python train.py --num_hidden_layers=11 --hidden_size=192 --num_attention_heads=6 --num_key_value_heads=6 --head_dim=64 --intermediate_size=768 --vocab_size=8192 --hidden_act="squared_relu" --norm="rmsnorm" --norm_place="out" --norm_eps=1e-05 --positions="rope" --rope_theta=10000.0 --rope_fraction=1.0 --qk_norm=true --attn_scale=0.125 --bias="all" --tie_word_embeddings=true --parallel_block=false --init="uniform" --init_std_qkv=0.0503 --init_std_o=0.00758 --init_std_up=0.0503 --init_std_down=0.00536 --init_out_by_depth=true --optimizer="adamw" --learning_rate=0.00338 --lr_mult_qkv=0.7 --lr_mult_o=0.762 --beta1=0.9 --beta2=0.95 --lr_head=0.00559 --warmup_steps=279 --schedule="wsd" --decay_fraction=0.894 --decay_shape="linear" --final_lr_fraction=0.0 --batch_tokens=16384 --max_seq_len=512 --doc_mask=true --train_tokens=132500000 --max_steps=8088 --dataset="wikipedia_en"
MLP neurons of a small language model. Each row is named by its layer, matrix (up: input weights; down: output weights) and neuron, and shows model dimensions 80-175. Each number is 128 + 24 x the weight over its row's rms, rounded and kept within 0 to 255. Numbers have three digits each.
Before each neuron's rows, "fires before" lists the tokens most often just after its 100 highest values on Wikipedia text that the model never trained on.

fires before: "\n", " The"
L7.up583:099125136084134125109141144129098135140098090118108150120134108068104132175116128142121144149174075131134155116123124120115139134149149103144120140118119092148150129160051162135149125111125145103115118134118066100095084123134145158109134163090106119151138123133135132121138168178144136170
L7.down583:176136130136136142140133107158143131106134153099171145135142130155147078144120126111185113140118141120106126158134142114121115151061111161128152172165130116177095139125130133168120168136140112130132153131141143161106164118114149134111113169129139136114118109108120136155107147091069099088

fires before: "0", "8", "9", "}", "6"
L2.up437:079089129109112182090132117171123159119143137136168106136128103095150141117112162148102126083102140145125123163152137119144148115160130127142113101143128087149142113091148191120139125109096121161152102121131127137103176104118114140141184088114142131146127129167134172174147112156113111153
L2.down437:146134103129100127134167118104131140132155140122137161126163129160156117114128158115154117155075155136096091132103089147142151153122101129125126125134119165150134162140144126141087142115087114133094110127095104153125136159097141115114173147079123164149125148122132171157134121134101187149

fires before: "-", "\n", "="
L4.up695:078134160106097120090122116112134143129130076182104134144129152166093160118098142133097170119101135118115162140134136119151095122119107131160124148161131112149117135124113102095145128151110115142105141154128152110156087119154142089144100132090103115123118134132139118089125161143135122217
L4.down695:103118139165129089165092131091098115108161111098108115119134091117139123145134157144130141101091123087102161135158112129115116192115145155068105153136150108158120140154131098105107146120162126092161107124118144158147120115124124166137118132111149166128107112131107125121115154134146107136

fires before: "\n", "---|---|---|---|", " |", "s", ";", ","
L8.up377:118114097130086172110148118152141186143134122115113128128127132145126173120129156073116108107131123090172155128127132153171143185117133155107127109133135125131149073159137145112121147138123118109124106138094093099131166131089106130103172155160136171088119136127117116142104163141104141112
L8.down377:138134205138122085177153164149171156081124147155173108134139150104153161123067133117156121122143102161183160123151139083094155102115117109150112149142160121170101142127138133114134112120133145100116148151121153181143094122143155132114115148144167145167111092110105113141142151123169100144

fires before: "4", "6", "8", "7", "5"
L8.up89:153119110114119141128090107138117135114083161101098112136104131126138122137120132115161152091100096162108141084126137167136137113139128142160136123125122094113181127112111157120146100156132131109120095107110119102112106146155150148091184141095131139157139115139145112133126128165112108127
L8.down89:135098139141155126122128111143106148122161132173167162119177131179165116141142136136143137102128126135140101099143115100104134145115152154153115160153113124109164119163119137112155165133128109152114147145160133150164144134144134125133146151141164107125122115135117133123171126136111106107

fires before: "1", "2", "3", "7", " "
L8.up729:158059114142107140155071084070144139146112102116119137154114100125122125131157129097181115107116133116133149108137124172158140116125101116147103122148179118136135116128153115122088144147170119133096095106161120138130128140117130143175117085188135144093115113110168166137139140108160124152
L8.down729:130126107136124107142104133139162104099107116119171114151158147115137141095171129098105134092148155132121155120157085159171116148112121144080152114147100095135113150108112133125127135156103151130159114148097088105151123137169116163132154157153148123197135110076130124108104182146094091162

fires before: " |", ":", "–", "."
L4.up705:146131135123115137134126128193102142100125097157165111140113117136110127113142113122137178148129121140176160120166130124121145148118142123151149164125154139126137094174134170154103137152113131121117105127129089141124130109146159115157117143200157124084169075128133105158112129135156118146
L4.down705:166115146136113119097117168116137148114160154135093102124087136137158143142127104157101161110101096146106124153174082126129131147141124140166096150159159120087119110133177102152156128130115106109167143114140142144125090117187090107110118110140155150094125160140133113129141124146115110162

fires before: " |", ".", ";", ","
L7.up753:161094136119113125145112117178122144136112116141124107134132121121088135143164115085106130112139162101115103144153145154133119139149138088147168131112131164159123095121110125168137097116115121136164107132137107084140126110107138161158136145126086173125145058087161130112125126120139141115
L7.down753:081166175123128146129116131096134123059137089159140136172131129146132145129125095123082150161125136160099163071148160118155124153143151142159090128111142114157131164135104096151079103133092143167110158129127152128160138128116126099124120140134174109136110144169116145151152118123087140133

fires before: " "
L2.up657:114088125124118143146129111131148145135119118110142150134100128131163145138147093125140127134080109135123118103144118118076138134118154094129129154144123166130158135129122146143115094123082148103093113145141100105110105106117105146142130148127137167127156078103203154119109124122130178157
L2.down657:116152110077119149146108110118101113139098150108105122103112096103168105106140149144116168114154126111143112127104123128122172132139156114079130170162123131129148138128100157126126137113119104130105132094115092159142113121114103153136117156110154163143117141119124124139097079111145129147

fires before: "|", "\n", "|---|---|"
L7.up471:159100092122075126131093109140103152110160081123139125131151102107147106115134122090161115099106137116118133167134109139125204101114139112131142133134137122134116123159122166127125150157178122096135071163143145103114165165131123111160117146145124139097126119120154139115148155121154107138
L7.down471:136120158137159111138135177091112123117078113168130103150137102122099121117119151124113151131171114142169136096094114124138082134156126127190147115151189148137126145134135114125156137101167079102100146122083156130150096070119128140106061111122148122124140076094095101129169080143121141098

fires before: "\n", " The", " He", " It"
L4.up477:104109147108131149087119145123121114163103116109144144132133144080136126119142138122160105142150093142153103140131124135092132135159092108124150129152116108098153133136096135120143113134153132100079128133117094135113076107136164141133118167125084096130125120142144128118127172165144092151
L4.down477:095125152129110132140147155136132130139153163097112134094126132108133103137082107131122128149110123112069120159105112152120094177111085151119136142167089115178126125096113145162112171099128142112140163132149116148115118116149142106121126161150119144105085154137122168161128152137099098104

fires before: "1", "0", " |", "2", "5"
L4.up296:104079086114152129111101128158076141122126120117141143124149135123176059131181136094133137138118139134099125147159129113084155125116156095132140124133144134127128177151109148164156147113149167131124135159163140081142132130118089189129168150165101132173121118127135129131142099081143116121
L4.down296:116107141107144094137144153117119107119130131027128107119133138144158129125132126083150120107135127165150137133112145130124114143132093124116129151148114127062077093126104126107105126117139113233101124128134137123115101116102151146145129106127104129135086135123131084131101120127145114197

fires before: "5", "1", "4", "2", "0"
L7.up253:171131110132129126166109060131122146114137129122102121125123080112168113154142092115149144108130098143117114086138130120150166113152141117146119142132115093135157176121113166141140122106183140127136140128159121097154113127141105090180168109136133112095138117109165121149166126153105125138
L7.down253:170120117149135121146100119151130147124092104116153169132154124151153175127126129170145096115088122086188125096122124108104154182125120153153131147144123138103136122098101144097135130181095153111110126153134149089137129135107137156138127127124125101173118085094109152132140164096126103150

fires before: " |", " (", " –", ";"
L8.up161:122130132144078171147155143151115087097133121112127120087172143180176102148123109089143121111102133136112111108149125131126126152132150082153136118129149118097151112133127141133133158180140120135151134125131111145113131069129153112158162141106115166106124134129123102114155108127170078137
L8.down161:125071137127124116093135125133135140163140106145149136149122133146092099118105140195093118185150147116127132135107117134131119099123114161139149139120151162098080076119139121134111089091116130103145158147115122104119080143134119163153077156121150124188165131129106104122157136106124146151

fires before: " |", ".", ";", "%"
L8.up306:145116140087068146138124114135115137109129153134142106117132107162132129090117106112115135115139130145160155108199124142185096155127120128122130120123161123144126112142143153108111115175109120130149126145158123146153101159101193111130139129118152154110120104116096185145120124122097101132
L8.down306:139118171130130108157163141107111137137121109127125111142117155109113109181141135191172129191133144147117078102152086130135092112113146142152135112111136116145111119140135101145119136175150102114057147164142114152087107175135112128108142154151114127117136117124174118138142140136094113166

fires before: "\n", "."
L7.up49:111132154147124127119181112104149120148107157118109153123087112084111158103111095108139107139131064136152174144112123092155162124134140113140107119152125093127114140102102117108141141127111173118147125142151062116127084137093121115110185183123106116141136143104140111120078140143103147140
L7.down49:148098132111148143137064108142152126116120133101152135120127150152129129129165144174150135140126163152104087136141139156138120174117100164109156171149120107232143116144131169168117117119143089161159108153127151132103117137156103124149116130159132138084143096139125138118118152116100110129

fires before: " |", "\n", "^{", ")", " "
L2.up291:158138129084126153094099134136128223160135135155106117118127119135127093156161163159109155160151128127162149121097147094109160152141126157165143122149115118119144092111110092109091121149092133135113106177146178126117147114080149117134123076104121129157124078119120139126124173092113168140
L2.down291:109134117099126131141103108128160096137102104157148145139158141134169057124132119104139139139114158134090165108143135130128128132107132122113125105150141082143110146121113119177109140168088158153112110146106129114129094114127108153134128112142142173139139124120159119120141170121153132141

fires before: "1", "0", "3", "4", "2"
L4.up163:100106086107158110119127100145107131101133130107121131088136116146154070114149142117168087128126126137093149130163090121110120116137147106139139147116171150112111152154141155130153132163139090137129128162149104119151057116131115160117148176155094144143105137117151109124116086108124148116
L4.down163:118129130111137108134136138126114123126103121046140140129143136141119107143162139100162139102127145176128156120121157111145101123127094136119130147162121125076085101124104116105115128107153114247120135134146116121110102123102146133167120084129119149133129140121135091138123132133133105195

fires before: " ", "\n", " |", ";"
L8.up446:165129148112142123111069143103111109139131116147135139093106121112100147160114133144103154079134078110148141159119143124107138160151102133102138144132127127138143124141146094111152075111157122143143127125118139125173095114095134103141101107123164135079123125117115137125092087131112165129
L8.down446:085160111127112144147124132167135141128123132122124101152142139164140125109146132143147126167125153127101116100128109131150120110131165128152119138120129115142135125141109165136101148167092144134092125131127116128099150146145143151125157154155109134152130114119156130159153149145119108128

fires before: " |", "0", "8"
L2.up426:154093130121136138095136129140131165125095127175150138110090130128124179115155131105118127126102130104155130125190103093115142140125133124118135119152160166103135085204125141154162122102150104138137105111120106126152132123096156108158165144146136171116151098100172128118092129167135149133
L2.down426:125115107145082155093160107126112132153125135105131137119126129145157107117111117087159109135109122133114158166144111176154091111129099185110106141157121106089141133119133112153131163160120093095135125153125098128134110164163141113085098144064097081107112143156105146121116140110115136138

fires before: "\n", " The", " In", " He", " It"
L2.up381:112106094113134154140103133114117117159073110110079164138107144082135168122148147062146121125132113150137129122121109120106132123164145096106086146160125137082123149118083165143148111162166149092057136130108111129108091117097146161154150140094137098129135105142144126094143137138162129121
L2.down381:122160158133113112121168155157122121121146102107113151105141149128137131128104146127145139155124126122112155161132155122153086133083107150110125170155100102190113146110104117151119162135141146114120133123160137156103110145121129138081128156138090149153112132141103154127098169155137101157

fires before: "-", "\n"
L8.up440:078148118116148139129161094120108154169095135131139140141136145115145112153145128134148176111153072130130153117142099145087093100105107148132128125206136112126113128152098108083152127150167122116087139178124153084134121101117132055134121139117150091151141125125134111151150126158102120155
L8.down440:158155100114151122104125153138114117130088108107160137131183138094145159144157136127093140157118138122125119116130116128133081118178141147127093165117151107109121156105148111162108154107159165123136124111064115152124145140149099148097113163152176150159106093149130150135153140142138127121

fires before: "\n", " "
L4.up109:109134134117119118136109120127114109171117114159152131135127142144127156120117106130105136084113113148117137143134125130107155132148114047130125151135137118121135166148114152108138128140159131061100117138135134058115135086081097142169116122149119114116149130092153138080150123126162096143
L4.down109:097139169149130138132145158103134128130132160140169125135113146115117134140110146115137170126126134091099152136107141103108113105122073116132156153153130110117120154096179087140069138137099098107120130121142119114144085124127204126123010092113112141131113151141132105145126131178151136103

fires before: " ", "\n", " +", " |", ":"
L2.up744:125136157114134121108096120133087130109106122118168120146152149091117093108137166112115138143125119155140132141167106122128148174170135140153125157134116155105121142127099141132098071101139104150128129154135120135128136137044095126147112136106152136149140089116125113110077156120109149108
L2.down744:126164128113161116133158144122136122178106054092136149157150157127099174125100141149128137138114118077116141109124132103135125133131121102123115123128149117161121126143151125160095125093113165132097155128076111133095122138104138146142060117130138153124116146132163099095151131146101138131

fires before: " ", " Votes", " Party", " Preced", "|"
L4.up149:110148095140125122145118098158156125149115104137107131167102131131153146144196089107129147132161093167113149120127112144120102137153160115140107155139125181091139106127139121142142120051144119126106133136134123088130149121119100121094143168142144095099153122161169132156121133132130154132
L4.down149:120094115134160121077121085160074184123101132166107143111144143102093148107156117103126136119114159136139178177151179121131142124119101106143148118151153136126118106158111165117123106134112112088095096077133120156074103156177122126115125126162156105083149108113153148122125114143124135168

fires before: "\n", " He", " The"
L7.up760:134106176133126205145136111134150155093108119109127117124111158174139174143117134101154112127137127113137130113136113113134170130147189125133123145132124147118130132176097124124134138126134124108102126134112057110126148112067142135107164109123090129138144054118147116166157159130151088139
L7.down760:116129101126119169128140144122115113154179153132135134118126121136136080136110109089167096138145089128121144089136059142142109137116120115175119130138134130093144145108130120113123120153135089146114136131155128126125112115138150084149129138128119121109131164116141151150160143120137084130

fires before: "-", "\n"
L4.up523:100125152097116150074144127122136144129126110150127147139128117157112145117108120120134125107073115115114157114137140098159120124118138092160151113144167111155131145182052137101172148143106115139120155134088150106114089131133145116134137111097078134119138136117131106158142129139120086180
L4.down523:114123112146118141082103130166091155135157124109171115160097094130137129165098147129151132120135122083147134147114151110099102144086135122118139130122144136115117133143123166138095120142143122131123153121101159115111132085143158113121124191125128131128117145112109142118138142113149152156

fires before: " |", ":", " hold"
L4.up544:141143097145103137151150079165118137115143134151160126132093115123145114126115109128097118161114142111117123152140132153114116133139173121105128127130163129116129156131121137188149138117106149089139126129151140102119144100138153147161113119168114144084112131155153120152141134098129143125
L4.down544:142146114102147089106112158138126121109112129125065139086123159141167147102121144101092118120097106125170164126153129085132142145181099143114147143149146110078121134103144118147117097172136108112128116122108100134130072138118098107109113117095113119136128123145154129137138148148139117127

fires before: "8", "2", "5", "6", "9"
L4.up405:136106157136129146143115084124144131072149136144133120084127122116115148141119103124178140115130083139126130116124099145136105120136162104120132134185102125107175094137095192116110133109144094141099121124125115126132159111150116065160145130170122113084143115157149108189117159164107108140
L4.down405:139112117120117078127119154116128148169146104110136119085138124113122089093151105137169159116171151178180169134164123115115108176125148107105141137117115106133115147162143127108097152106136120140090113113119112114133141127144088133129107147119136099118117133100100095110114098110175116146

fires before: " |", "–", ":", "\n"
L2.up200:128128128106086110085093099146086153120091119128151129107160137142110125110174113144130193152106128161113141118172128119122102140097170130169152172133155182116116107179157111142129127151112141112115123150129120097170111147144141137098115139132121126122178126105166138176127123143156133099
L2.down200:145104133141145120169120170128131136132175145164117092139147153121111082167140133106088139133114113107105109159147114132131114117123140145185122126153148103100110075161127154168169126116167064088103075122140110153133149129151110138097143091152164157112131142137084157117121115139086115113

fires before: "4", "3", "5", "0", "2"
L7.up706:138145102120126138153143111129119112095141120138120130130132136147145149133129160130144147104096073104072141131126105190146151090090119071144135106131077121096156101114108159098179103136128136121126086141191132102152149143111147096150162139122128133074137159099124144133173201122167103149
L7.down706:115123141120130170113124155172119193115130179088147160120143131183042099105157160153114138117111105152107132066141093097126142102135136157145137158131124131116124116146133152132167165102122101186099113109103093080098133157138132170143143116106140142130155166120135127104151179084117132111

fires before: " |", " hold", ";"
L8.up607:134129150123091131168095120178123150126112167144137156132127149113165143174125086131115099109128123107103122114126099161145103151166143101107167133125158147129112144131156129105149120145135135096156099153126128102118092116127114152118156157094128151109182100103136132130182150124132159140
L8.down607:105157126145133114130101144139147159102149098184125131144145156115107155098134150147099125103130155083105117099107131112109146126121117153133141130139125105148147120116139123115132158150111168153140146120131134141138134133158121105099110128174147110153086118150162108155134112131104172109

fires before: " |", "0", "5", "8"
L8.up437:148093143109141143147127110150107137089124145124161136108151117141131151113137138132141130116114105153134127114122118098151142125122134070132130141151143114108116119068110202149133132161163124145175101129155111139160126112099131086142176156071140160145132090138104173141154116135127127092
L8.down437:114161073100103132103117142132129120161102096124161145140138110188175105146103138104143115131124157124146121124099104147101134158117137141098121137111134150139175163141134083139091135123073113143059154144078166129117126133132154138136118121119139141101119152135115089106108144133160141160

fires before: " "
L7.up119:124129125071082131102104126141131182107142155127137130143135134087148132134127136114108140147099099110127097081154137127127125146141147119162152145131126116140120125132067133155141073104128112116140104114139118076150161095098104147178116172128154147111134104110146144104133118126074165105
L7.down119:128190129120138113138131096126133140099117080108140100159117146115148127083128116124103151157170124123110119123151125131081124136161140115130117140097160100167060138154132102147112085108092193120112190124075127141146133147133129127116097127114131109156111164154120122107173096097134150123

fires before: " (", ")", " ", " /"
L7.up192:093090141051133126124121139148123127131128131116123076100107167124112131140133151144124116113139126116129124149141129127176132111102101132183128158151135169122112104150150123107151109123158122118144115173130140124101081095125164122123109120120103168060142114069105107174137148164119149118
L7.down192:130107131169149121113136122087133155087163136153158152101174124159116115148132131138138149132112128156199106146124083120157153061120129090130132153123175145090096143129148130109114156090124130125121138142116146158128111124112100139149161123074112092109134065130137121118130112124125118119

fires before: " |", "1", "2", "5", "4", "6"
L4.up401:126103092112142104147089109154086127107140135132122165095141122125154099148144118117143148123109108156096134133164117102106124148123159060132147163178129109125125168158100182142116117154152138130146104185202141093153129128117076185125173150146121116128136143114141145160168107106134111117
L4.down401:130135142111096133137165123123099114139127116054136132127122136161149108116124111086145116117118163167155171125123131129155124134125112106109122172165119133054066097136095118120082093117112142182117137142125142121117113112101165124144127133139112147131073116113165051116116114121158127169

fires before: "s", "\n", " He", " In", " The", " She"
L7.up433:121120144135123150195144110111118125124142147130171144093091138134145125119122060152145140111143134186130131119137138083101140137123117113125108131134125116112153140118075130130144121140168147109097123130115088116115112090077099127136164155118119088149148121119165145120124167114126102140
L7.down433:146109150115124109130117125133140112113124143101120145130104114077177123141110108096119128189138097141103131160096135092128152150134128128114157161119090104183090122139134138104104144147119131105164157143144092182109108100133110115066131172135089141094114099111130155132138104126094131084

fires before: " |", "1", "0", "3", " ", "4"
L7.up7:183104114080093132138109106173117140120100112129172103119138142104103104139137115091128133094132125124160142145124185120123136121146115114100154150146149106141136111148127132099182076160139139138143118157145129120152092113095117139171138159096172123124146079103103155115102141104121135120
L7.down7:149115151086097115161145120123163146094135131128159101161132148155119167157139136130150123179142153130132169096109134131111114108119135112125114142090138161137100167161152135122098128151134117179097130152146166138063150142113139101104126108141163122164147135140110118134182150141098126122

fires before: " |", ":", " ("
L8.up345:164138126128090113169107104167091132073141119108132121137134184136200120102131130111143118130075121145122123149151144139101151141132168121133168129145147137108120084138102169150138151146148106112144106166181136147143117132116122111144142148091112109079158135125133171164093139122142122131
L8.down345:158119132131139160118123093150137148092113111114125144154120105151107105094104111142086146147132133107135141124097108122129144140129119112176079170125127135125123106117168160132125174123115190150137141099088115136182126113146132119141145155110137091137115126132103148137156081084141167113

fires before: " |", ")", "."
L7.up363:156111157079181140118143109182145150145127123123137131086081117098124126155134119120097114099127101096130140142134130112149172086120095095158109152109123175132103112146139137097173127121107136129131116148137129127096081102106159098098137132114139086109156063067143066126117129136158122139
L7.down363:133141150164108146132123156159126108118170153102110162098137092123116151091125133114182082119091138137159131155123103165154128157143106136126138137146142130132130138099119124128127196101136193098125099096172135104113137132119134120133141179110138120167090129162125150141137110117110152105

fires before: "1", " |", "2", "5", "4", "3"
L4.up458:111115069121139131118107126153078117110143088132109150093170133139157107118138134128163152123118135118131149159154130098115160146081140061154144130161138136129134158139112152108139142159150101130125101165176155097156119136127070162160151143150133126159125127112137126135140116114153081114
L4.down458:121118130100110116145156159111114099113115111046129119147135128156159119126122127081152108119118133178136182118108140127132123142153107094114124162159098117064075122133099124122094106107131132184099155136117141115110115114103148150145125131127120158136096131131154057115125115121139119182

fires before: " |", " (", " play", " ", ";"
L8.up338:149138135076129144118109095173092120081129116161111127135107134120176125104135090120116138143130111123113134143115132106180169119111160115123153137142131130121113105149151174130131091128145136071138141167133107139098099135117124141129148179146131101069163121067133114153102131109125121119
L8.down338:144090118129151102132100133157136137132137151117092123120123133139116171109106147100143115167126192136107117111182151154091116119133118120114139123109123112100115137122146172118158094106107138170137098102126101149123111121140102125089130111136150139148108132169120149132149145153130152074

fires before: "1", "8", "9", "2", "7", "0"
L7.up728:117107161123140146154152116115105164097135145123110103111183117134103178121128149141119100128140087108120126074102135098134138181128104153122105127129119104127137133117109169114129143133151134141175097130138109087150148097100123104120173135113103128122119104122138168145159126108116144132
L7.down728:133137102138127105115092095157112114149116088133124142143130137171181094121130154123173145140108145142133102163109169159127146139142123104127092170154097158143206152131105114116127131135111118177123129135162129165117111128118113176111164158125134131120131171162158116131129176128095110111

fires before: " |", "1", "5", ")", "3"
L7.up413:153092122112102106116089126203139172166148126127122128128099138094125155103140109121138124133126099106128156114144154125119145142101151133105140161136112143111113138151107160125143088110102086128153109167163133115162094097077145106143176132164152155098143115049134135127120116129128163136
L7.down413:126110152165150117091089147114121174105113114126110136201148103151107177087163158133142175093115127137119141153111161157089122136150124142160153159130097118138133105106154135147138144139155115128092131075126141147121165102157160132125118138138145139146072112133126162144133114166091090096

fires before: " ", " |", " Q", " A"
L4.up188:149133140124158104122119094187121117114107118123143143129148161112137133122128159145127195129146134153085149106166170118086120152127144141131133155143141138125125143138119156141107092107169124140153105171165121133168135107131128122152122163175125133124123125119135135149109131111126129115
L4.down188:113145135134119152119143111140154114121125143111132178118145122193127100152138120159178159124104169150096136117118115096137087134110095159088150118169117145114139087127115098136122114061151141126083149138128136129131140107167188100121097138126126127106117156090152102147131118111178148148

fires before: " ", " Party", " Turnout"
L2.up649:161139144132173136118118089173117145094140144112170145127148110120148079180171167120125146138163126143099124090137080121125085137145182159128116161145089167117114113135135131145123110110087118108135122142120139116152121149117115117108112147117117130118126142118139164146114151115109189120
L2.down649:090164130098125124120134124112152105187122091097112144135141178125125123137142089159107140143097143140109123104152088138143139118119111101137131061084122114110157126123156126131126138145111112132076090114135130135073106121134115134132158160116173120107160115107153113127099133139136128085

fires before: "\n", " "
L7.up285:095144172085175182116146146132162119162064113134177137147153117101137142103099173125102121099158090155140144151142127099140150102156133120159136130112129127131137129148109095105112115154139141111094117131128087094114135063076151159125115131105154143130135116112154114104133141097131113135
L7.down285:077174119133115138140132127127128121145107108153134155140135143089139134075120122116135139136129128119170131170144160134089086137153119115074140163142161120110084143130178107170090121138086179142134189149152106161163105153094134164084099157167130164167174139129147110162141147119146112133

fires before: "\n", " He", " In", " After"
L8.up559:115040123118143158164152139094138113148093108113117112122115121153133124138127108101153106133163129144133086117116122118131117136134106115142119130157119124126150107116092138141136126099168137100089133112151086128126153131097165158116136149102114148128121116135175143150088161138179113143
L8.down559:160133127129118140127140122163125117167132142103185146121136132156145134137082107104140090172127098122108118121102083085111134190094102135126153167165123158127148160144101151109131130108137131121113166123143118157109125106094145116147125099136149108088103116104126136132133157114123094097

fires before: "\n"
L7.up519:119115139111169169086136127113111152156099161142173102153156117105107165139122157160126111143175087151109168099138115124137152100136181122163099141128149103151128126133130112118132152167151122132090103153122111069127098082091128132114117133145113163150125112136140110111141127123148151163
L7.down519:097168114108111132140122103148152131099142109092143174140157150127129123127121115135123148122114149143130135190147176085144149175122084115076123193164115080202127144146139136151087118125119153159128141136128115156125120180126135148092119150157101162139116126145145155174124147113104129118

fires before: "9", "2", "5", "1", "7", "8"
L8.up199:152102120138117109204094076117152162080153128113113110139113120127132143133139113113190164109093111150120155111152152155128147150128090082124118134153107119095175176082100168125132080165137133131132111122145131113109150162135103113147172116122155112137130089132156133166146132174138128154
L8.down199:157149106149104113135130129137120116132106131124158162106176108144138156136140121122120124090150136116152147090123105110116159143118175137174090169158143098090133110163103132087169171189155140110113122102141111097143128131135144141120131154126177091161125128098142140129105148077143089133

fires before: " "
L7.up484:117156125091084134148126127136085185127139153110143144159132120105129116160129148143124136178128147187148138121130125096101106143156141123184102140133134147107110100116090137143093138119109127112111105187133141128092152136081114116118120145127161133123137105149141145124121142101132170123
L7.down484:133164115152099083095146112132151130117175134137082168136123130119152141070098125108114138130151135127139128105132155151105137079149157062127125128117135135094105113144153151104150103090123169148116173077098133117116165146145112144150117145109124134143122140113142142121113087104161180086

fires before: "0", "1", "7", "3", "2"
L7.up246:189091119129091155137107114170098144091119137133143131107166109121101127132176125100130112095110124103133105134121158108119141133152124117122150131146144110154120110153071139135148121111157136143141113131158110092141120089116131162176138097100098153103148106093141124113163119093083131112
L7.down246:127118140109132148137104117120171123087129088117150136162165182099144127145138122145118126140142091117101152113132148123102136147123097121129134137126108141153142148121117098189080107121098118162106145141112176145118145118119172092132145129122149121131102140172101105149130145172128129136

fires before: " |", ":", "–", ")"
L7.up741:120120137105147117155139144161118134147127132166168136143103131148098123101142100139106137137117109112148175093176152105132141153112140131131184164120137128124152102179134116144105131178144135117129099146152093134132145063123175124151126144132197160101185097121125115159127122171160103134
L7.down741:122116134077123129128134118113126166136114159112129095146115103141154128142101143109116126130110186164088088131153092122142132132128095162161141146119199107100101115096185130168154119122109131114115133138106138111100102176171129137118129090152120180168096155157113184099163098126093119125

fires before: "0", "1", "3", "2", "4", "7"
L4.up521:141058093116156125111080099143102100116091142111128143079159128112132079144126159112142159124129119114132120109131128130107126129135112109089155181213128136119127100174130138140174088088161106144145126137160130115148082123108134153146147125102150125120120128086114164126145129127121114134
L4.down521:123117142110138122144177148129145129084127127072153102171146128111137121109167124103157119124143134145155129164061157106138112083102116127118084140144118123093114104141124076137133115113123110203105120140172107136101115149140135101164173107120128175118084151168093100168149137130143136142

fires before: " |", "0", " ", " m"
L7.up457:179118125080150161130152125141127154159075140127132132118115149119100121127131168125130140142124112120159135131135124134179128147143145146104133121140111105163149151167062173095143070112127125124146109122133118115122069131090146158108148119101130118135163088098128182121132138114137130129
L7.down457:146101137147132148165129148144122178133166131118138119102149123124154141057125172138129121158123163140176104135085094108117133151163131138130156157135149160088107128123163177118107150164134111141105092130140179116087175099104153130105146135133166112148134111127158158159141121112104144075

fires before: ".", "-", "|", " |", ")"
L2.up463:078140175106136131114168139137108141120126099148153175139145130110132112173129145109118152110076119137103179116172107125109093170109139115167142112152105112150115138131077122065086126161134148150136112216146104126149148119129134103119170112078141118137138108094107117147133166133162108119
L2.down463:075144130127106105098118131107117099136116108132139127159097136119131101163107128164145169128119149156143177106107112117094129133157142145091103111115135102157142130113102129096142106104130125122115186107115107118100115106127184170112122111119178077157163126184115141123094159114153079169

fires before: " ", " the"
L7.up651:166106111114102126158108142109149150089146136131119164168124139147124189128126143145155072137140114107119120107128147111104129102105126132168133158128100096144161117102122149154154123158095144086126117115138136087110142138101125154118109117188108159150133094123189146159148143142121139129
L7.down651:108158124125122117125108106149164152116142134124123175149134107130138121133142154138090138153151173105102123145151083129139107115135132149111156104136139101065100119107108136089136102107083157156101185117103171181119122139145128130089103178141168122157127107131157114138134091084149143068